Part of a small language model's weights.
Training: a variant of Muon for these matrices, 541M tokens, 4125 steps.
MLP neurons of a small language model. Each row is named by its layer, matrix (up: input weights; down: output weights) and neuron, and shows model dimensions 0-255. Each number is 128 + 24 x the weight over its row's rms, rounded and kept within 0 to 255. Numbers have three digits each.
After each neuron's rows, "fires on" lists the tokens most often at its 100 highest values on Wikipedia text that the model never trained on.

L22.up765:133103108117079130121139144173143127100123131108125156142130126092138111114136098131148116163109100131155130108136109079123133156117127160156131128154128154142115156119127135118156131108131105101112110140135107158097199191142123155150138143130099111124140138105143180110084100109112166124063121067183119116125130130132123127120141168150129109129079130066030176116180185107122098111140096142114168157148122144142111139117129091118131161096097107129152154110134123119098116104134123140128115088124154155092114109163143127171129099105143139085120111130130129089132134116146106140097099088126155164113115130100127139150113129103125153107142103092158132123148137145147101170176109135107114148146131144144133149126149117135164127138109135133148150140132173166145123130146128
L22.down765:166102135143166144125112095136138082148131114127147116128127131148131155142117118124123120116140091108079102168127115113147138080142124161099133137125160142087175174149111152120107192113108125153155139112126122116139135132123117099102088132111141157144147128143125130122128124167181106112188142116143126130140134165059130121125148084108091132124146133127142146135121156122114133154132126127159148149111097100098070159118126122149115120122166115144091173167119084126112143144133111137159141172163142078178173099156117144134122135146127115154132091127106070159139086127110187142130128161088082108142139126151118126146156093122112101123073128116075150152119128129128121147109151096123149178173105094093079136124127134128117125121098129149095126100120110102127144150117129
fires on: "p", "b", "D", "m", "un"

L22.up606:115119130112132106146124113162105115134114118121137161123113088125080142131133122125166099119120131094071120108111130114151146151110069169118147160100138103145125132158120164129112117093149113150115107092115101162115143102127121094107121142129156116135133147109162080115079095160112133131137151148156125134116131128159123158179124136137127195124169107156112086114152150193122116188152127139101113153143200097142126137144125134168158121101121121121137176142070135093118130124149113154124173113156126076155103144119121145133118105185167120099139133148128107087126141137134167115143140103095147127145103133127138143132133113125131099131130112139132123115088106102165096143107187102135135127128122171171173140130096151111118143112154115143122108111105079081154142107129102
L22.down606:121157111144125174082134173133124085112126100130086107155106144104124135137081128164126202145103170169147143131165111155104124150128175121108120137167104160086142123112130123138103124121113094109115122079143088135134133160149142090146120133117139167135120124149070128123140161110142114130116122131113154129161162107118142140157138104116108097115123137070135141140161141103107121129129152108144115090144105106119147121123085094126137124134111122174125149119121124172105102102142114107106118168166126158134164128147087122156132156112123132131150132170068136138141104156106108145083157152132127084143158135137083130123127113091143110145131157096132149123121079119066157133184117139087094136141104108107123098130145130151132122162116145103138133117148131104125134170139200
fires on: "D", "ed", "for", "d", "er"

L15.up453:130153148054150127122128165142139105139093113104125120144132126180131115109095127163109124112142123149157075138154117182134151098103155166093131121134107108139146101108155115146110153159114157122148154153120134104139113126150166166141190130116133177053159144130110118176120121143147120129176087116126105127120140112112090154141124170138145117127156074116082139150142137153099129143086156123108102118141114134138111136110163165101095134096112166105155101124122116074146110110121131142165123134156128142127083124141150141142108134113122107109121123108138128100095146158094135154124135136088139133137130150125129107141111161129161130112158140074107098121117180121112132143101115155142162091109167113124121098196185107109107154117142134166147127102103145129095117122135131
L15.down453:119085139075151123143136125132155128132149129161124117120138131084126114167163122123085145160109127079147133164105122095123162169116067099133094133114163156124159104139117119136169102100128123144118130130144144126163092136143142108126098142131142067181139139126123122109165119112110139108104154098099134179128137154144139159109159085136144077120152181128143097044109116113109184112133108132168120183133124116139130118138127129109147104128154149141113141072139141147117148141123134126114130144107091143136138156122120174109138160145138147124127130135139124115161112095137103137143144098147041135111112148132139140096141131125128130116131090150100164133097119127113104119151152135133131168146072145133144151085153144142147104125155087108097136135139100094139154099167158
fires on: ", ", "ed ", "of ", "al "

L11.up352:139145166180101144127108115108163102147122118118137130149118147114095116100127110109113117108145139085146146119193112139126121147104157115161146138065116092101166125137110113122096139146140142115132133145116127154147104137119142134132084123153126115083085179157131148139093144113118104140153129164134112123175145121135105118125096140140120145146094122128127170108086132089102128100121127068154100087124140136160160124162110100110122124148156107137111110153151132155100139141176140128157191102162134117115142121194112118158150125140201151127113156128154138078106104114166108150131080110102115132067145130145127147128151098116134114135169095125144100137111145134164155133117120140130136070085092138150128137111135142149150103175144125158088109132162132111137117125092134
L11.down352:122122134166104150137147126143078130131082125159145091157114105133152087111116134165148122108132137150081121136148155147109110100109139187111108104152136132115158142121127165135141157104118125156119107102110141153119153167119143116115146146145106131141108158180116117119138139171106137144154161121153100160134146142155144081096139119162039116126094124123154122151164118113112101115112140109139127137125144152105116166148144162084087151139122103108126156156135112082105115169091151100126114125119159129125117081087102118115151099148135129137181107122117116139156135138130087181132099147135120129108059143124158163113089116120160107129131096108110126128144154163105143151162135094135094121144159125084107101118114137113118088126135138123121134092153157138122078193148112
fires on: "h", "ur", "o", "s ", "ti", "a"

L22.up762:085142117135163133111129144119104145153147137150138116131097139129120145119091131109161106094130125135122145145170134164139102119085154127168142071150110159140139137096094154155139128139101139107156120156100159149155146099104110178103109105107130152119153099105172096104104115122119106124072101105118112160119109106178062145125101130119170119095128128190102149134097161113113084166120105099141096110117141150119146145143130087159109137117149135144171102145139109115174165129131166122170135140119119119133088080108109143146095100109181165131151118133128112115153150118157117110156131100114161142129111087105118140137164132128151122094126108166145119146107122102139198145141110112110162088097094127159106112126127121117124130112134157163093090131090142125133112146123108
L22.down762:131140117140182162145144104094128131152117133143122155143139133112123154183155076144129098143112126153124100155120109102093117088140079149113092145130110104128135102122127173170124119086112133165088091117129133129124111127153167111093138181141142157098116137121126115103088154141087116131094152119107103170102140107111152136181088139146097128142120116109133125148099099102117166139150164127133160159166171167121164116101146119115135125148092099108131140142136128155133123167134145118128084147148126127102107084098127089142164152100134119111120146113141131110145156116075098139097141164164148109109148136148160144111109178151091123091167125117139119079116112117143133141089126123165143081109111140141102115076135160088125140118150142126125158089157142155153119167152116
fires on: "o", "n", "a", "p", "S"

L16.up395:171141132134115129106135160134080144115123128101091116125185129128145124125084122115137128097140129166111107141116141131133168123102157182155119156128137054130156123093101135131090069174115132142109154111117151155134119083112140123106160099130121183141120112136102141130111101119103092176119143151100135121137123144096159177144138131184170159134150096089129123148109125144127106126110138146127138138119150103137116115127137148140136084087098127149113157103135109130175150127138131112163171171067126142156133136138119170136163147102129113119095096134091138166157169149120094144109091117115126146153139147080110152089110126097126120141077124135142125120124150143188121153100124101127143129139120140087127159147121136116139152077129137123101121147135135142131100065114098
L16.down395:144138138118134142127148124115125108166143127123103158131130111143077128172173107113129130144150129119132143150160133119124076147095143116142141072139096139099103129131145110120170129125136101136110141149143128133134165119108148139136117145161108091148123098098152163149112162111125116082167118110135130148152129142087137141104145115115088084123116147130097120053100141118100131134112149111191127125158100143139111150120105114137138123176154139130125130118125118121038121162123129074092101133129103126084151159175155100160118088115140112151116147124142155117102136134147121095152173088166119120111104133154129123119130164133158164110159109158105136175091142132117070110133125161152121117085105123169120104121140109139122130164150114121085145124160094072128146177137139
fires on: "of ", "the ", "in ", "ed ", "t", "e "

L21.up694:158118100112150092121145123136122133098131132098111140121130151116107152148144143149167169119109102145076132151145116099130091142138152191119136153138133134123139180126075153082124116141186141100096128155179140093112136129118139154125167135123157141158152125135109134090154090055106149167120156130123127142135101098105135144100108160116125119128116118120137143137110098167100117091124102112125139083158084107111132102178108136126165134119088140126183140124115101134118117088151120129150106116126111132153120094162134143181180166145105109145134083147173138125143087105118127137101132129124075113117170130102130192125152115122146096128118121152160150114156148123117125174125117108131160099151137123107160135117100133164098141100089128101117139149124121152109089099113132
L21.down694:146141103135108122135133108096122125129109139128123158114102105158153128133128096135133099132144171125104181070130161123124141162175104069111131136157129136140141115116131142132106163134084137154175150120111102121130140133123148122115122114113121100138141143141125106152142143165142091112124129102159128128129099167139126123153116115165154135131130108137112063096140143130172161130130146102076153132095122148143116115129122082114069136127152129068125117154141122152107150201109126148143141144117145129095107128114106109111140085158141177174091125110089092133133145146078150095231115104105146109114116122149148096149149155090126137085164120094117126132126088096137135101156149134123094143145118113162111097125153125103151120097135115095167150145142111140124165140130143
fires on: "O", "in", "V", "c", "i"

L21.up318:160145065150111102122157123126140119168084095128102123144139110085111111101159126102152143081120142111127134115133098115159091126135138120192138065159130149165137099135132102153153138113129117118101138121167105113117117092066103139098128110146141148105148123097152127132161109138177087120136174160129152135147135123109101114101129135128133181125095162140135152140159187127109126142141142129114134092122135170146134148153133130130074110078123170197097140126088157101128117128142133140172121118158092152115126129136118142132140135144132097140145135115131129127129126173149120123126124107101138146103135131112126120121144134102127117080127101120125113109124176123164150078065110128127121150143141162128145112110104164111146128194135130115159186116168112128106157125086131
L21.down318:134109158099152138121111118131140082149135140139103121099145127178103146120083091157118131130157156094141116111155132077134170143116107159132097110128156150150114099122126128138114150147139150135139153141116159094147148137130127159136126076134096145143130143129079102144136151164087133129132148130154118127109157113118139172103150121086141130099134098182081102133115129111154183109122127171104125111108106137137180100131120120141126129129184120120123138122163163116171128142132134139106134149112159101166145110107144147120103094080086111123159123097104167100108160146081116105100145124110077142120112143138095144112086143119114109134125082186118171097128143124114137179119117192135151112107132109120140135185100130101107135112183106115085147110149143126119155135127097
fires on: "6", "201", "4", "8", "5"

L4.up580:159149137113136119121131138127168154080117088133155134105092142132115122175093094128175138135171094105132109113133149154075149091097127159095124127124136112115111168156155126142157100111157106168105120131180107135158136122161141093171090125187148143148104136155121108135089120115130104097112140117118124129139137118128125091142151093139131130130156101132126144079123114145160089165115118117144141143114101111169137146094169144096129153136148130070158115129132119114142133186125110129143096135174067110103075125105105117140143114106101140155138106156157108147112155113096144136087114140150154046135104137154078137147172123107109110086146111111096117145164152139169123097126141120130151144100143111142143120110105120117108120120130153135119139120116106148135104138179125
L4.down580:137141112158121149119144145119131142099136094177116131098130148135108135105119162147134063128118136121098146134128131099129164170133115126099154115121125134105122119116101138143093134129115155116126125141138168158160108135131161137123064116140102154114105107132140168111190177123150111125175090137139104116115125139118095157110128105102128105101107072097173114195181118148146155159188111130074104115100153129092084111187137124144097134119144146178133133106112098132117136149100147135190172148086137153124141090140142169102116126107099135147108094137139122109108121109142161087135147139132101093108151117102155149112116136134123144136136117129109142109063154153129134135131113077135150125124148119143113137157114080153103152139150103173130123114143152123144109124130150
fires on: "on ", "t ", "om ", "at ", "to ", "s "

L7.up156:090125118142136147131135114124109127124121127151085156111148119148127136216121126125149114115134133088136159132158145173128111145118139134112114121139138117134113113163131141116138093124128127167108114116162131141102124147156162161115085143148141113120091164114125179124096121078147139098135148156153079130131118155112136161134134137121147137135113088176107161097101162166142127147139107150127069148127147082127085108114121136116173115118128107109140135118171105158095123123097138129135075158145159081135107139148127120117125086076125156162108103145106123129162110128123093142112110163140136098151142137130091156126175168122116108074179090100128113153142137093137141153144145114142143126087133130068142148100139100092125137134155096093169102172133153143113089117133082
L7.down156:120085117185127158102157095105117174126135134127109162144138155095119122144124105118157122120136137114113118119117091118134127170110119138135120112095133124107147135109126122101089135098154083179181111143119161082133134089138193157086129110103123168125126135172144135105155086099089169132112141154113124142126146136133144135126121145102113081104096127084142133164134182111156138157100153095173128124121170133121128090125136086166113155107153136103089141110093143130130099137064148133176126125139124172130088114124152181084153106123128120163162099117134159132141133116108119132126123142138116156143146129107154082138092159150123160142137099129136155131141150142113067117170096152119141122120136114129131096134140162139117132139092094085128115097132100155127165130126123
fires on: "and ", "at ", "t ", "200", "l "

L4.up199:092115089166071161094154115133149169111119134144125141134136193118108128161125154161116138141146140122127126105143105159088144097127124155166172167143128125125114137088158137133172139155123119165122132116118164143098093136129128127146091116079139103132117148129108143102130151080122115132106132126131101115158124074133118141132112139163141101130132135130073139129140126135101121148140112121099137182142123134142083111135120129110151145145061123144115117122171134119126167125108103097115152103140163079101100147152113094112104120166091109135164161102128166143084146142161114126149154153102135101131146178151157150144150139150194105127123107109146105132118111116159137078155107086123120102121124074125111110109137140099111201149138139148148128128129111161098088136125142
L4.down199:108143095110125156135104103120104088136104137179090156134142134161147099113128169078149147135151142083145155108105169114164123130101132090145153137148116081116139115112138066117075114136126132141132167130154130124123110111125132139157135120129165141126085108129114122108125146115167088120098117167137170148117123104155105111133145134114169134114116158117112141160105117126181165116147164192138140129130161145129086102133121114096127116134192081106139106140123136127135146117118116185128145140080173116142153130129113095146153169165174160116150139135129086140081140138111121098112118133125111129131126134093085131119092113134114131149128088131101089143132122116162155121093114130172149154113095134072142151107142117146121109161113138118130143081185123102109154144102127
fires on: "ag", "ab", "ate ", "V", "t "

L15.up486:170200152131099083149119161148117169069105109106152169096112108164109127056149116119195125136101131118089141122151117111141152110116133111111072160153101148123114105135150176101133108105087137120109126102133126127113141141108119124125152138107124082118187127106138122111121130145157141112128159090151128117140158137152160100132124123145100132130132131156098079135126108088148098149118108143121139109115152136161091153112181097144147119094109150125128152143153160138119115126108119158155176129155131125125144098130115172109158135143151141123127087126122143085112122109160136128103103088108128146120117129110124142190166125151099110117141178140127117100146150157125136133156103138136174107131104112157124136126114169106129174136121087105162129183127126104119113119160108
L15.down486:158145116098154105086129170110099139136116144122100114108125098129127151132097131123090160136077166100148095116123093117123127092145155162113128114144162125110157151164127099142136186117120114137152108101128105136159090138153161146125123098100162113138101113181120142130133141160150133167137147139142098139145123137082098121118115087147087169072127150115138089105131157152115125156152173114155088138115124134117170145111078113136142113135125141145138072092158088125143157111163158139160095120124118126140155084155110123141128127076120176148138106130119104135149093162113128120130126148095140170155147149141128130102146128104168147125176118130144157102112115124124125132087133135129109142176116157109120117130082117107118123073109145098124147113113092188138157127165164
fires on: "D", "d", "b", "ed ", "for", "oc"